Part of a small language model's weights.
Training: a variant of Muon for these matrices, 494M tokens.
MLP neurons of a small language model. Each row is named by its layer, matrix (up: input weights; down: output weights) and neuron, and shows model dimensions 112-303. Each number is 500 + 40 x the weight over its row's rms, rounded and kept within 0 to 999. Numbers have three digits each.
Before each neuron's rows, "fires before" lists the tokens most often just after its 100 highest values on Wikipedia text that the model never trained on; "fires after" lists the tokens most often just before its 100 highest values on Wikipedia text that the model never trained on.

fires before: "---|---|---|---|", "\n", " |"
fires after: "\n", "|---|", "|---|---|"
L5.up269:566484464477488410476477478461498488535490532527428488578454499560511461475519554542473505469540429504520560448456478478548507522565474504489509548466444474499514535559530480538463544494471517472475487490480531509494555484485549460519474490452525488451548549513532563531496468462478480554514490468415449462483497468518505445515500492491501434495563480513461481579526539479468446447468485526425517497466532481470416526508478543551501572474511445512485396525477462529544474554457454482487543515456495457471518491565521490425515501451484504510459501508447476460526521575535416495
L5.down269:438503490521533498494436470558536513472527502467538447463503484558453488504497477464468526599547497525472486536469509440494427518422530528503543484550595536499497575490451462446438466435510495556461485472495574561487465555468440431507461465535555489527437484520449465520539565586628550510516456480517467505504528501549493498493496568491470417449532551561523467505467447545442485535438434465542568509502437520473538436523478486494543499486486526435467527460440472565523489559508539521505573543507488580571465534457468501588459513511482426523564485526455468515493489456546477568

fires before: "\n", "---|---|---|---|", "-", "|"
fires after: "\n", "==", "|---|---|", "---|---|---|---|", "|---|---|---|", "|---|"
L2.up1106:488546525443477500484481483581506552483544548486507498481507448462552480492442566538435514565452501548492526468508485550449505482541486535556563523485493490531486522541507448453495546440508549538489530465429538448534447421566487484529534475456490442517526459470487517580492527587489460520503533418547492460454492503529507444486517499519450473543542489453459483548548573559577443493504426506458547528524508450513503559494477455414556526494527539524524482510529504465485526504559510502485496485542514539505480557492426483482562522541490544513442537440497508506458471497503442466
L2.down1106:455461543505488524470437462427475592527498428430526559483447463497463586611502491537512519442555476478484527434496517490472579494520539496543491537497524490524473545517499518532499465450515508396429493450584386614578518505512576422484423492614539537455568486518575494489484496479548487455471506543466492494500521533479578534505515511560485479489522490493482460518484472510479476520506479474503487466497428480514559522524453510516448473538515534516472525502506469531462528513498499540495504522473501495465551478482504493465494458478564448428541483506540594533492506522410456465

fires before: " |", "\n", ")"
fires after: " |", ":", ".", " −", " +", " to"
L9.up660:594540492536460561501499463423473516450566563559593479503533532525472558540485439501430507459438515481477459529488540487460558458443580438544492456513440456523527624450464568556494536546518541430540485510545500431522476508559540561524581504527473489501504494530493465543523482501522477546465520453475572531532513529505467480519552466504502444489480469521525526471513497518532480422505469469472429546560482499533463483463540469539493429465512482565508536538488455537553475460440522543444512488523470479450533502494504506496512497559498514421453434484484537485527539521536551497
L9.down660:529411480510502486515447506532446514499529506475502475524511469492486510536477521515409496471459545562501475435481541560524485524431439499535485432452509450454501501489472553552530483452565527448536526465540479508442526486502487483454398530430538486486497535547505491503465480508492511531564517510489528477439498508542411505462587492530483512544530537468565507492460530529563544524430516516552510471494480469507513510508528567455524481428464521585527544449513501490499575516502489505390494491453507537542518509486513507454478542512453451567553564500454545473540455543532472515

fires before: " |", "ation", " in", ";"
fires after: " |", "cc", ";"
L5.up1041:516509522523504579488497491522491453440468472493437541512485538511531559528472482477484517514498498536474434442518518556553508445558606549510496441453398485434471544459568507585459522462484437515566512511556479427536611579458545490450546507522440454522496477524472603520494459435522504525477524508558460431483498598571505508540473563457438486514544491471485554495476464433495519487520461441529503508486518521458534502491518503558461561532502569541488558482425452481513453539507486513569508460485456516520494564489537512483507512499493499493565479525525473408490498491549462590
L5.down1041:525377475532464499493425471545491548483526490496527563506460481549571533485563582532416438517549572443486527529506461566449463411429497527563515471508513551558519487478476543431591508528436535476533553517456554523536502388512486424556486547502548504559482544465506546497501488494485539497433493509507515425535537449501454502519548514529535441507483462556426420499483540519491472465492563583478528499488503551502479448516455564460517470522457495456464558410518517526485491430501549540510465512499515535507452539430490511496543509525528483510502444511566605496554540483507481388

fires before: " |", ")", ",", " and", "."
fires after: " |", ",", " (", "|", " of"
L2.up346:502481495515504450528529517527451525539513473434546528505500517511443524554488489550522459537496521489539510508501530431507460482548472524463494493504516542505457530501534461496592560555514511508481444521466455520415563479498464507482575503529407521530589497529530468488430527498491400505434483509523462474522559522501515524466465548529426492535493511517466538497437506598486520538470475432459543414503495550476437485474445446528534541437475465605454501490534533413490435592419492537530489463559529502493480440461508486494512476473597497446503403464475576411467483531463522501
L2.down346:540521451511551436473459529558527526501533432488488564546554555521554541499544432467540531527494561443500449441468449450512524464557429510465467461510568490514435459541499595618545466520521456515501499461475515466418488462493448505501486443493459500583505555421520531429502532526505473546481421579577479495495534507494464548510516499490396509534462490483492509525498478499433476568462484499470521482520439464465476498552460501467583537482498464497491513511439539500515479547518454522446494474489500554544446601482459400418529474510428467465532432414497538551512522529566428544

fires before: " |", "\n"
fires after: " |"
L2.up377:527475513481522575451500512483512605500509423550534547610506473576495556506516478507470473499482564431571564544581528505466517456499400511524484482497566516463489547550486507520509523499529443566533478490567562485466465519495491437506508478453498481540576493474579534501463478481574501497538517528532548536516497544503509447520483513520466514550545437473519469472456431424446536556478522426528519490470546483515452517510457500465444460445486417502470517539473472460533618502543459415546469480543490490448477537426454424492541501452434509593454534546509478548423575410482478522
L2.down377:509512520455468405536547464468497554501495506516492584468513546467543510533473470500474570577476519513487482465474532540505580518459511540488510527507578527580480544522559471562468566517466481478497484527456533441508536567504513548500556525466526473405517499621449458471496575473494519475503484482510479522502474479528503465506491495522507551516461540509431508550509433452538400563549505488510507486493387574467540462493496513521472514519428510473491522503501583450467459542504460448454516498486511558549463446564484545500499525539494487451396520489512581570485479493499442411

fires before: " of"
fires after: " the", ",", "\n", " a", " ("
L9.up773:540559479490584429505498540422471523539493522517538523443542456421490530476558475485485481464491520444462512526485459542519518537456473495538498565402534533525486625461508582527466533406436510528586548464451549403493565546504501487536458512465495488542485493464432463465494484458477541577482517539468512507449495509483534441504505513526506462525570427527531508530533509446437504500470485464459501433468524515517498524504523516461508495530547499501480492590538471515463490533512495542527491556541489448468417480548483524428529500408556514524512469468541479421470496539470509546
L9.down773:497482529455450559529501496553464539486460539509522517511522495481484444536508569538545474486498531496580517519418501531531491542491519563411451452487485485514531433413509529546397479469524532567489528470536435442513491516560427465569527523483507539454530586443478536517542618520538446474532512461478538527471476523521475543539442476515490520506432502541441482501505508497511449476442538499481478462553491479564506512555522520504505457524442498501514548455498556503485527495513522489519494468436523537529534511531508490449385449523469449533455504510483578495517470504491527459

fires before: " |", " GD"
fires after: " |", " GA", " 14", " 8"
L5.up678:538602467435428497479542487462495467457487510490452475461434485482510612482425465457497450472500526533492477479482467489464520467457553504551571545511456547579466546496464519489516496534493553559532502459534465495487522565518543512564478505560503481519537510518523525446467446508503496450475564470460455560481512632488527517461516516545398504510504443519456522545528523507483446550493432476499507454561540506486431472557496482477505548485525538554506488554462470509468525517514445469509493509597482463496530476474475540525566474449526428559505537543470501513478531491544514421
L5.down678:500536478443502582504494528391520521501520505507489485481460504389446445568514551527530497473599481567400523495487476471445582504484551464534480571425543476483471406473558502515457414496469485587535490503493471454493492543474480541486500369617483528462536482503482508466461458445464446508504523536507575479542490552449511495482479523527445529484481524490582477463548513509558554492542471480464488393502513511517565495521515507565517410541455466492456465514461457520536491555462394510478466535506534515480499490542509447533460509499505422536442448492548515574526520506516511510

fires before: " |", " m", ")", "/", " km"
fires after: " |", " (", " (1"
L2.up334:534493458526392473494529544546490480531439495473574478474481487560555485541634556522517461519483468509490455489490458485492587500543465539537543457540428522509483474513463460541481409468463480459515470494501473493460465550494493521543571539507537542451552472511542460509506521554489542448481421473533544465459485546476529498434510513510536436506479543508487471493515441525525454471502525456487506543548566429534498521491486468461500553505507568507480510549410520453525467457404506524496505519475469484492554504466448576573538491404530396583425498521492547495493478587508495446
L2.down334:550492468511570412476510497538419419508511542512491505551438479476511474474443510512551406572502493515491502491580529552584525480481454491509517516422459537450515547512476443466507579537503457473563498573470507437493529446463523462516540441472488508507505486490521469538406439516526568451516533462429484516495478522480558535508523490533475498459467482487461469540551505467498572501527497538476606484473521475502461503521460577537476463429527510557510471506524513526571493436507466509545481499545439465523486485488443542565554532483564445561539441503474482508562505483452548545

fires before: " |", ","
fires after: " |", " 0", " South"
L4.up753:565573530504544490482475452542423528485544492537507464517533513512513475473448493494570518443469481454537502487479545545525489518567466559573515498600581510496491545480479587438473487467439455525506498508489558488398485465523493530498512482415499500451496510430526546539530460475525542497532533481475489450497428480458475443588542527561421529461535557589506503489493499508568446425491479548519493569529519472481485478560488551439452534496545518485553429502469539502556487553521521483490533522521530476543432453486499512522479516400524518506532495506512492444505466508443482513
L4.down753:458481506535510473477509547543498517481477520497503511473535469515445466519523521447548540477532479483551543541537506463493430402473455508475522490490552550525470503529548556480500519577475576476469508470496498516516565475470546511458514546502507549578594519544466439473485488551565568430473443506523511546523511493493591522426512469470521453521524487511471535473615510486575540482540545531498523456429468471559594469491461423521476480447501492524506534467439495455428455518483613441539471465483503509461540492589443468551462551522460433461451415504524470498586505463460484499

fires before: " |", ";", "\n"
fires after: " |", ";", ".", " 0", " Goals"
L2.up1214:461509497487470493527544526498481518541541487489545526514470473389606474536538498549510552541471517508489487531467611554489526468508512516569493453535549525502438450476450493548464536513499465521522457516492554562496505466453479478455500488485516475438535484543555491467517483514500599512525581498508504573481430542451508533499534487499504544449475489559530532475520541478474546495512481472514478495444502433495518501474506459442513467478452539458495486490489523447411487440538431462390549541492540459472564532511487494501436471465501526528441493495515516417539544552575485481
L2.down1214:487490478533509452484538490439455567489546472433506493586471441459591481455520513529463461562563539540526512503477542467527462512492546499559515555540467504478545542501487501497459513503474460477493556499501629517480561550498494507451488484549536464495497440489445555488483553509427497485468527386492479470496513469527491419516494551513453506521475480548554431515416518507418485485529472500531491517558611518498534472504505487467636562464477431404468496565473476473494478551536507535512517451512512500462545493519446460542451486412532513523487445481533486473485609485497472488

fires before: "|", "\n"
fires after: " |"
L6.up1155:578497530436467477480475585539445521527512540502529469532586427496532496492585509505464500499511545470509509466522510562552518479513494575441419540467550500499586539438505526475510430472482482498462496574506528459524423474505516477490448532514516454416497498488474437499528527535481453552490483482530543523541522529441515517530522495524503517499504518490565585501461465527467573452471450473543436547499510458473502505475523453492431453415416450489460471522529455505528467513578566472525502517458409501519549447527461498426475430487450513426435507536469507428497568472438443514
L6.down1155:523552531526505549553461422464552470512531491528491455494441586558455528489476464456570454544475615501487560487544528512428447509514516484550519472447517475567472538513411475529491423510463445578496510474418545525536480551512496526496558506565572559577493457561494486484430530457509465424512550497458486493520537459505507467501499518501523548505520430422517519489538561487481536502539487474440517529483548444482523482501560453566558556508504588506488442434524474457493533466519455494528444521538530497495491432465536418446467442501527467540515548507511457476559522481551452489

fires before: " |", " Party"
fires after: " |", "\n", "|"
L9.up427:523572463444531521514516487539446503525489467472533493524546577482564526447515539531503514516465532421438478519502531483445470465495482485485487568477589503482501506507540539513529470511485534566548486476488478470501503512462560439512494574545468558521565500469475473470517531520500482490497485470496552451470453488544532513467565567466441499441489485476532583566530501504504543474450473528484581536577547556571589507578533541595592544459492532539511468552501525514483470488459564480539480508511504443467448472494504546474458443459564488481422503452437529478488498406563480554
L9.down427:505485439562484536444458555506528479459476462419525461479482546486502506524512562476504566499473524506534474517514525494521569490499526505434547561473522459463603450546492459484475462431472456532521468464519496491524536503457476513554503546480543572461461489487518567448526532459444524524453561559519509416483552471521465520544455491540434561434500534488516561493533523546584516519466481463487487531502430552496527510473512496454507480561487502515564456547505419516489568500469496517468445541481508439434479527474544549543426483555490521599515521426556471396499529493487555508

fires before: "\n"
fires after: "."
L5.up359:503525534510475443511547437428497458519492510509538531529456518473506582515534522483475404557473449495515552515441438503486473479518463494485538533472482542465459524524518414458501477562441531571513497493486509464424543537456489498565457497528568552440524524449538508467501463461466538484517543497471490554518468523471508458430568423456529540487453417515531445488646542502468536422445557501539524484464513527525481494483497489454531475452459501526530565571550549527509551501520496482489448517481543538580403538486475562504497545472525462476518475516517432483467475517484456503
L5.down359:522517501442495481473525432528484487458508519471530510535540452540467488501419498459444562445518527479481492437504471543531549498457456467556505467525484500504502454546491568565566546487519450515495452440532555581498475515505559480445494559534515518570477513465518495552351520517521554454529526459527518389515501558490507492551514538552496524459450523525504511537475514539562484502490456543474522530453470525471573547520513507460474511513548499504482574454497515480497590460503515533549452519493498513431595470384533531437528442532488527499493520505428513427515514489502500496

fires before: "\n"
fires after: ".", ")."
L5.up952:510527521452454497489519453517518460486467554536581513545467523524524481493530589568448457485516431546441518497540464522476463539471453476527531470580507497514477507510530462448489473594485477485540557505457539497555524488469512522550539507482524538563517530470541460568506522510484487460453531522473501445506510474395457479578502433461497488533533486445550504505514464529456533538479472518465576518485512505478470487483551535451495434532355522522510581603492529495477580472492507524470500492482472530507505493495452489386465536478433437462461454488525502485541472430500450539
L5.down952:472533452437474472492525476451538474538473505564558442479534473503495545485466526507538480493552520514548458551465530552544528451484459507491516450426563556463514474500447540513552535493510510528501514554511461527538516556557439525510470591491440473472562485428477530441533457490556519481483540555480510540535458500510480456496491489531484515480511452587576462508517547440581544478498573591529485415545458442431523538560544482491479499494560517540516502412539513584491510478472481468504502542497514522553486507495439584451512422489485423497504542448451512447505543456473504548

fires before: " |", "\n", ",978", " 18", " 0"
fires after: " |", " Center", ".", " Private", " —", " Target"
L5.up660:491467453495489420564515498505530546416503470510548486538524450443553548511415587566447528532562572459524530391493555525479426517513538547542525546476524508507506564525529461518433525536529447468519555482492555520561511494558523413505433495542549492511454510500502532440532523486496500517493495530475412471529562393471531548502577465459477480503523471553555530497461502486485565458525572483473499479522523525541546474590484473547442501497511473515519574502453565525474539445518461452522502494461516453469490438474537532459473478500483519578482499440526505486412465511472521536
L5.down660:534502493494479482526420575443564559500543517581585489457504499481506511521431485545492502447578492478523458461471555493442470470539508489547464480503518497540580537371484442510504462486530480473512559555565515484509448507473551481500524509532608523467499432518543465465519571533484532498481507512450475541478508441538506478533468482488493460605499447518546532445508570444589543475530561552559501484474466488500565409556512499526491528520536435483596499470439521457462498467457495540503477518526445476498438456473587525497497471510450533492560481480504536569432507454549528480

fires before: ",", " -"
fires after: ".", "\n", ","
L5.up255:465515476534533479403487549486462497419567476509495532526445486555498417540541541587459464495533549538559423576586432480466500532500500555420474473525489497503435553503594487488555523443479488479496526537488525510472455500434535495519469436465460514462520431495580434509487512549445438485564506472555524563515509551499533483464488520454487615505558458450549529500428462535526497509462507479525479475518510549515477556445545489473501469504576439516499453471502476500558488504453507441577504500455537506490437456492521524487583519494547463500501453495532517514520550520418539525
L5.down255:465560564448503504488492482546501506512428526520530499560481432409514498497522545565497556503535480510507454509495474478443490484550489531520505513497430515559459521516457464474511529497445558519478545435480439504498489569520477522461541557471512538465488583508484479454591430532478484423521509488468467520479515537510503499517447525508535412492489483464507480560552459447475564530549537443508483481523561481512509516500530479466513502458494525486467482489470548520512480537508460531585432575448513504476480422480399500576548472549461562522539538518502551472484530574469509571

fires before: " |", ";", " not"
fires after: " |", ";", ","
L2.up987:456511531468462573534457476481521494494506505503461546451450519551499517506447526547511567524546427527509573571514516591490478510520501515437475501529481476517493452499434521479572468495409461439465453503499466507444458510533503553565476558492452555481531499556442480497490471541464468499473514558512496455489549534527526493477420553483564512540485456512460529530529577483461500467489547453523439498531507487519512487566461468525514479462462555480522503523484471474484513517553497568423492574543488503551512578474374554545520518503562464445476426490512519520411515535428497582
L2.down987:490477504514558492506435467486594517449558595525496447489462514549522455555495464514458461567514544508521468530554475459481522521420512486462425546549551518494473544456551508547492448440463504530560427503539500463460428481495485514534583437622449505475477437516496524466468507504490455512517508552515424509430496462572494457463507447567505488557476473479543560509535595466552481488431469499463502514479502514493461465536564516523450467531506477466555483498555538499528454515441498470417497505577498536512462505502494524508458451510499579459517537528497495490447520489542468488

fires before: " |"
fires after: " |", " to", " Country", " ", " of", " in"
L4.up249:450421535578552492476539454485468495472536543473532537490540471505586569435463602488477533483455462501465449530497520522473431539482542479549468488554499496505473518451493534509539504460470523506520533535407550497432490443522498514517504472475479398477514536521509567521491491546417497490464556508482557426586481483511530553492432514479506483483510523456477515513535563451476523526584471445482486583607509524461594489503467445473510478449495529445429522549466586479558520538567483467457470489531499543541555464457519485488485566532549492448515513589459551487424445441456479485
L4.down249:456438476470475449522500484484458487549468458523447467483410487517528484476483502554430522522539508518506497474502480563464499492496574532483534479471542508502481553522506509482559499374475493547552509467482494505547571473534506467520507537487503500526538552516557459489490482489497551479530455571537478484543506459545517467536452488451432514518495479516459453533555563441426461518521495472499427479427506482533514476510429523448518522556416527544510431444480502603544479539509532544493552505453493502531445518487461527447425472522456513473545530517500493485455421506487485470

fires before: " |"
fires after: " |", "|", "s"
L6.up40:456491486516595505481496474520571430478487533506509462452456566510538491552499498533507512454487490537416432507509475511434483490512523441474576492537489490513540473540461558571432479529387452475474491494460434471440584506510471556521553492455465442476492506521561575528392504550515523535536524452502446451494445501567460496426480486505534565524538515500444523488510557463502514493547492536489569498445548497579549536483506474449488540386545518418572491526460516579449515525464521485485525535560417476488551470518462530505575528500517474582456440508523541447493517472486469579
L6.down40:547473499480453567564461428542541561494558458438548530439478496463460488429573449480443484463488494462478574500535448470463455483579500501553504538477480522540504467532508571463522367541525551525484498506483528498547516490455483417479561554537482459451456497504483485493513491476539485464516476496546530464504418410568535530443509527545445385585499503453484537476445503492509485532563574488584484434500511468567547547484522532538514472495523491410537511532524476444505515514533493535463481506501539504497506511534495465524483536540550551502438571519472553476568508505459425447

fires before: " |"
fires after: " |"
L5.up40:535506470490515495481480532493561532439505510450475549527450578523476529599526500496462565539496450520595442483478466551476557526497488549543479452463447469589581451495468530545529501534608492522538566555472594523505590480537478451517490527579444540495480523492526503481515435400483514485424472496500513536479482537471556483538539466486455494505423511574456508513453482505474487466417485499476489470533489528438414465545522464518443466487454543451499478524458484491500561485464537531458511574545574481501477513451436486553539549520522406569477469519479446459504507496503528517
L5.down40:583577548448533485470466550479560435494603581497480470496475529464537516521514507555498475497564465447481537413461469490478483478505597449471491570449506494538517486469530581470460535488436573513528550551507460489439538450550503511480426504500480537559444552484399554511508470541529516433481490482449511511549542505493578496465468537518476475571495429554521531519520527565502453513565514473511505512438485483499501563467460517525457529461520481548501517500515588498495492479438512451473456441473456478475446457506454483470502522555483526506511437480469521522530435523589464543

fires before: " of"
fires after: " the", " a", ",", " as"
L9.up832:526474451547496456390465522452436513496502512428534584533536543457515521504538522469434523486500495493519443464574438492499481511441473507490537546464472473537516423464443433444529458503486457487563493470519515485476549425538468549484497487542536505573559501435559473500467540511478560498466560463516558505480481531447579485469530511508533450534543516488517475444408494497498578538543469566483526458448546473542530545495488461508516493544499531450525471540486460452460497522472509450534415499512484492433530535486514503503480467481504511514546495537431502479469445464431487580
L9.down832:512533476490463441522483484441459524565535482498518489513454483548479544485473394500436551454518479430493461482492546549528532521549503551473582560535527587539460566458572599497508485440474485533489497547514486442486511554516416460591443527477468514610511464450468475544500520508457489517481571482489528464472476541478496549496527480535539470553498431577515504474471510418532487488580511496407529453472503492489510487495467463483509457524442446486557547472511519494493557514403483521455565455491475493519491460529423560503471521490574502553510514504537506453501516468427537474

fires before: " |", " 1"
fires after: " |", "\n"
L4.up703:476472454498544473513517509515443534531511493544425537541415522537496424448461501454559464466533536500509482568542480508484488520470520514523561463569478424501491465520459563505495460490558428593543504494525541540517492462493534494438548495386403534505492466481431560514483543527509499508554491466467508577595443481511390502524523461521472534515580481446511541514484541464538466522501404468431527527467522545548441545532515523539491500482480581438526495536420492499594491551560496521498482497552481523545492486498471441499493455500562553524487554544525560524443533526522468542
L4.down703:459517568517547435576554491511554469447538464474585474422574489467508538553562471441564429576522512552484490547433561452459540480491546527504455531447488428464470454458505500495491483457526481505476465546520467524521481513472472502445524432462417501538534522579446506562477513530513550433534466524494478499512582542454492492595543528487472495465523492504493518474570523502498524558470545496542519464457512531517522466527568459516506482518523524502509509478541581499440461453538433478532473506518459516520483521464473446409514515481479531533505572562462504497460506544482549596

fires before: "\n", "-", " of", "The", "|"
fires after: "===", " ===", "\n", " the", "=="
L2.up396:529511544495466507470492521472412449504537493513436497453425568461520528475495534550560477520520453530432501488546517537503468489529511491469484542532480526466537557485567496527391468523484499461528549524505532553429564496510468535493464529442484457516477596478487503548518463585420525472544509431466484457515513429518544444464462526543539529505540498468489547469503595508524464509436484486475473532466533496497496514491422468459482510509492528527574504484478477479523532499562669542506510531555450528474521473565467490509488416489460442492528466563442464554478489500502578495
L2.down396:437513622576477470463599548473507486515503480405434514477489469532491507503473430548455526515448472499591527520451514496518536493543489441465551506542459438520528542454535539521503537500480532481503458466474525542485562526528414440508517513565483542418449489575480558508491547485534450561522533589488464475479495539548501428513509454464398510532503474501579516514537529475503528566528470514461446495553510552430449506528436438483461503520495515484553452473463456477437513511542480478512430429457473504457475460478471449529438453478521507524549447516465510557551470496451538492

fires before: " |", " —"
fires after: " |", " —", " 0"
L5.up864:455546463532457528548550525513525516536526539431516583532475507545484457489441526511497502496541506554545545457481487462543550458612479539576507519542461433515514495470495551517510502498466478487495469433485486543502542515541538523521504408525474511495452454434499519503485524480437460479453511503453482473465511444486521462566521543489462456497507466488574506522459514482478532534568467617427522485535440563461510517461498515524458490510509456500458524536552512451500518577460552435544552480491490471423523456517585481543485464503415538464528424505551495458432462458546485534
L5.down864:552544474495503471485483426428522509514478467422504525463439481440529553494571504482515442511500423527532477492506502477471478467526501444452485569465472534523514416542582552495509489564506454558468459502416518576471470537503428491489551515532498476517507405512513540440482521515524482551490451511437476533616545510560489485497466464519491521436490497533527622511481540464534498504515499499564448511571537481487502445515442473477543474531480495482551454470493582469506490463487523503546487526449535522531504546545480427496495460553486497503456560501476428567606446527541533509

fires before: " |", "\n", " the", ";"
fires after: " |", "\n", ";"
L5.up853:443512487482525505502451507455536526544525511509467450466600563432501471554489483455506467499550515550541440449488472479422486499551518547516499516474481482512481504433461543473420499560582440453537539526535529495464502460494530480489512453556523488517550564476402492498530457458493504512471446428457519540486518555515499509461523442515516467506499541474557472506513480484446562597554475528493538469555504486465530549517494532614497520494463541448559600492590524518552470471522479421504515523445506450494421487464529476558472483487507525550510515527543473530501548438514468505
L5.down853:414515561543499476452509475520485522542517495471506534488515538584534467612459547492508546488498507509510496518505528450424462446442500458487505480454493501543603500473567546473534495493514499526464643506577461445539543514490547502451488505516480563515515488534435488532510462481494477478532412463510565542512519499517492555519505497473566505534503451504536510508542497526446504438432493494529555464495472459489605501506501482508468499485506448475577564512567572516535470527442523554526545454470459448472449509567494524501569472523528463478478482528522568526549528530548427463

fires before: " 0", " W", " 1", " L", " |", " —"
fires after: " 0", " 1", " 2", " m", "th"
L9.up751:507490509516468438493455487538524499484412494574561541502472425483517459582522501409561487508466546544469486489562476554470572548461502476531566494513506514543470512551495450518529466554492599501535466536436540479486484459532510490474422470492476530551506477460445539468527524500461457520456555565541485497537504579501518518490498478547466472522497517516475480530493483463518564561520415561540433533444529540522560478476576454404522506471569490460482518476412485507487464503473589479429464532473487431519463491490532451516512519483474531588528463446476467572426493496516472478
L9.down751:535454458435486526485544484563564478534455572463500516477465490498475495521490510527519495498519492547535446419499488483485530530567533457505522446466458482617466552448545491545490512533506526495519399414493451488565508515507518536487479561524489486442530540529520444499565459440562476531502427476506535424518503464459493506480470488528548505450486509535537509457467496462500452519470542520544519541488537500505504435496569432511459572516649478444444458481472531492564452465479491467541542465522540507529478514531435521412454502394510453539541481528525494542572524490480476451

fires before: " |", " ", " 0", " —", "\n"
fires after: " |", ".", " —", " 0"
L2.up1033:465453486604429522443522553525475497553501501465439436500540457497552543517518472538444405449535524499570476476549525605489495562555577571539493513484560412456454527474460471509522527439494448573569513418480561527532476489525445475522445500463504549512537489522525459527522541480456504483453518495529501521505534503492517421557539444526530471454478537483565491574523484540508568506549436450480537493418479497463530491484538496485521516535459551470476542495515533473484494512523499497527507459440428562495489548459468436531494488535585514527483506447486566530554561483453449478
L2.down1033:476531527473478548457529444515497427551490511544511518511565521497536548557507462429536480495506483519537493453477523501552495492470475480503555578587457514540477502490483494485552484563576566571495495407562552487548506417541454434535475468510486510473433505540464495564539486442414576552427509474490492573507466470588516461460491471488430439478506542552549502559525521498489481477601423466501517535498496511582496440526502459525466497594507512532545519564477542560439501472430467479502536510511452532465473468565496499542491510387574462511591526470539493505470475483519520530

fires before: "|", " as"
fires after: " |", "---|---|---|---|", " as"
L6.up723:528530427481514451462465523493450540475509470525473403482584466426578483477491564490576513478554473532535492488537538492515501504508513432532484528541578456512458527467449458499488533519516463469530487484531527473552533520436491445501508491487478467480533542501448525493535459581448521494509509502437518528459492451441566511467510506522492516469560441581482483452504556544498506544488423416547482474509476558515564491504583516516473502537528533454466478520427481507501471464541481480489462512488454536505535467520495551427544473504515521524446429468506474470535465597546525374
L6.down723:502537579446516470452452489408506422499451465465458489526504554511383453523564572554537494497480498467568459451443478521490499488482497507519534546471452502430491446429434600480542478509537537471578526516574610490493502488472472515468537478497507505487555468432463526546505485496530571486511466427570487426520506580485540525462489507581477528467503529490499466496521485478467488468497483490564469570483521492495421523479538513539481518503468446578460523510606443497566514502560483565487456535537480557490492482485506495569433491498473448524366498461551496492488506421502549583